{
  "d_model": 256,
  "vocab_size": 10590,
  "norm_place": "pre",
  "positions": "rope",
  "rope_fraction": 0.5,
  "qk_norm": false,
  "attn_scale": 0.125,
  "bias": "all",
  "tie_embeddings": false,
  "init": "normal",
  "init_std_down": 0.0,
  "optimizer": "muon_variant",
  "final_lr_fraction": 0.0,
  "seq_len": 384,
  "dataset": "wikipedia_en"
}
MLP neurons of a small language model. Each row is named by its layer, matrix (down: output weights) and neuron, and shows model dimensions 64-127. Each number is 128 + 24 x the weight over its row's rms, rounded and kept within 0 to 255.
After each neuron's rows, "raises" lists the tokens whose logits its output raises most directly, leaving later layers aside.

L9.down44 [120 133  95 117 162 106  90 148 167 110 155  89 127 130 145 144 100 119 151 124 120  64 136 153 121 146 172 143 132 140 121 104 139 132  83 175 132 103 135 116 166 153 127 147 160 144  72 108 125 131 128 131 152 155 100 130 146 145 118 143 131 103 134 145]
raises: "fit", "qu", "f", "q", "ikh"

L2.down146 [ 84 129 143 169 145  52 146 147 146 114 137 166 147 113 153 176 120 113  82 146 135 123 118 126 138 136 148 118  96 151  99 139 155 128  90 141 139 121 136 120 148 145 129 179 108  99 159 126 135 142 107 113  98 154 120  87 101 137 102 155 122 132 140 120]
raises: "- N", "- • Summer (DST):", "- St", "Acc", "en | "

L9.down202 [111 132 125 181 136  86 126 125 136 122 159 154 135 140 119 161 124 101 115 145 146  98 129 168 119 121 100 145 163 170 113  95 117 121 134 122 137 128 158 141 150 173 124  99 134 118 140 150 122 124 138  99 133 149 131  80 124 121 105 121 117 121 121 169]
raises: " its", " the first", " this", " its first", " it"

L7.down35 [105 131 135 165 108  95 131 156 133 118 119 188 126 127 111 146 132  95 160 129 115 111 123  92 116 141 119 106 174 127 133 131 105 126 139 106 110 131  96 122 123 134 160 161 148 109 115 109 148 142 111 112 129 150 144 122 127 191 115  92 143 132 152 115]
raises: " them.", " him", " him.", " them to", "age."

L7.down337 [106 155 161 140 139 121 113 140 141  71  99 168 150 122 144 113 123 113 130 140 143 130 145 215 151 140 109 138 124 131 128 163 117  97 139 132 124 136 112 149 100 110 115 123 145 136 116 156 116 116 109 115 155 140 112 126 133 100 112  94 102  93 160 105]
raises: ") ===", ")===", " it is", "ever", " there are"

L9.down229 [135 138 138 141 109  85 135 116 108 161 113 136 161 131 128 118 143  80 162  84 125 114 137 114 180 196 115 168 153 119 100 132 121 115  82  95 110  99 128 118 104 125  89 108 121 165 152 144 107 159 157  76 100 146 139 147 116 127 138 138 139 115 105 123]
raises: "ont", "ology", "on (", "ologist", "ons"

L5.down380 [108 103 130 100 163 127 122 178 150 106 133 143 133  94 137 117 129  88 155 161  92 184 135 125 104  93 159 114 133 110 144 129 100  97 150 118 117 146 113  76  81  93 137 111 144 167 166 117  59 159 148 130 147 145 142 101 139 107 131 123 134 167 111 137]
raises: "while", "keep", "y", "y and", "y,"

L6.down404 [142 146 137 110 137 119 122 133 140  96 134  86 153 103 151 141 104 188 127  89 161 138 139  82  98  95 145 140 179 123 158 159 133 108 143 130 173 102  81 119 119 120 144 123 139  78 142 116 120 122 127 128 133 136 130  72  91 168 127 146 115 150 145 120]
raises: " studio", " album", " song", " movie", " interview"

L9.down277 [126  94 170 135 135 121 166 114 155 126 131 162 131 150 146 112 115  65  98 123 119 147 156 113 133 134 140 136 141 131 142  97 138 132 127 165 128 111 142 144 105 111 127 140 114 105 112 169 135 131 159 162  98 109  95 123 119 137 162  99 150 131 138 141]
raises: "iences", "itions", "inity", "ition", "itors"

L6.down437 [142 149 113 140 105 131 150 154 181 133  81 111 174 112 122 172 123 173 115 121 107 158 125 126 154 160 128 156 191 161 124 126 115 160 157 120  94 166 167 131 136 135 125  72 160 138  90 139 137  90  70 109 108 155 171 122 138 164 125 157 114 118 123 135]
raises: "er for", "er", "er and", "er;", "er of"

L4.down122 [104 110 140  66 145 143 131 109  76 120 106 160 202 120 140 146 135 137 123 150 136 127 150 103  93 128 142 133 127 123 126 121 125 103 162 121 174 158 111 143  97 124 125 133 123 175 114  99 145 150 124 140 163 136 149 174 119 158  99 121 157 170 129 166]
raises: " has also", " was the first", " is a ", "'s first", " was an"

L6.down298 [134  91 101 143 129 134 136 161 109 132 161  90 115 129 161  98 139  91 137 110 138  97 124 140 104 112  98 140 112 131 126 141 102 137  97 147 130 117  97 154 117  76 120 158 151 125 144 145 125  98 130 108 129  96 117 134 136 128 113 115 151 104 150 147]
raises: "ship", "stream", "win", "mouth", "face"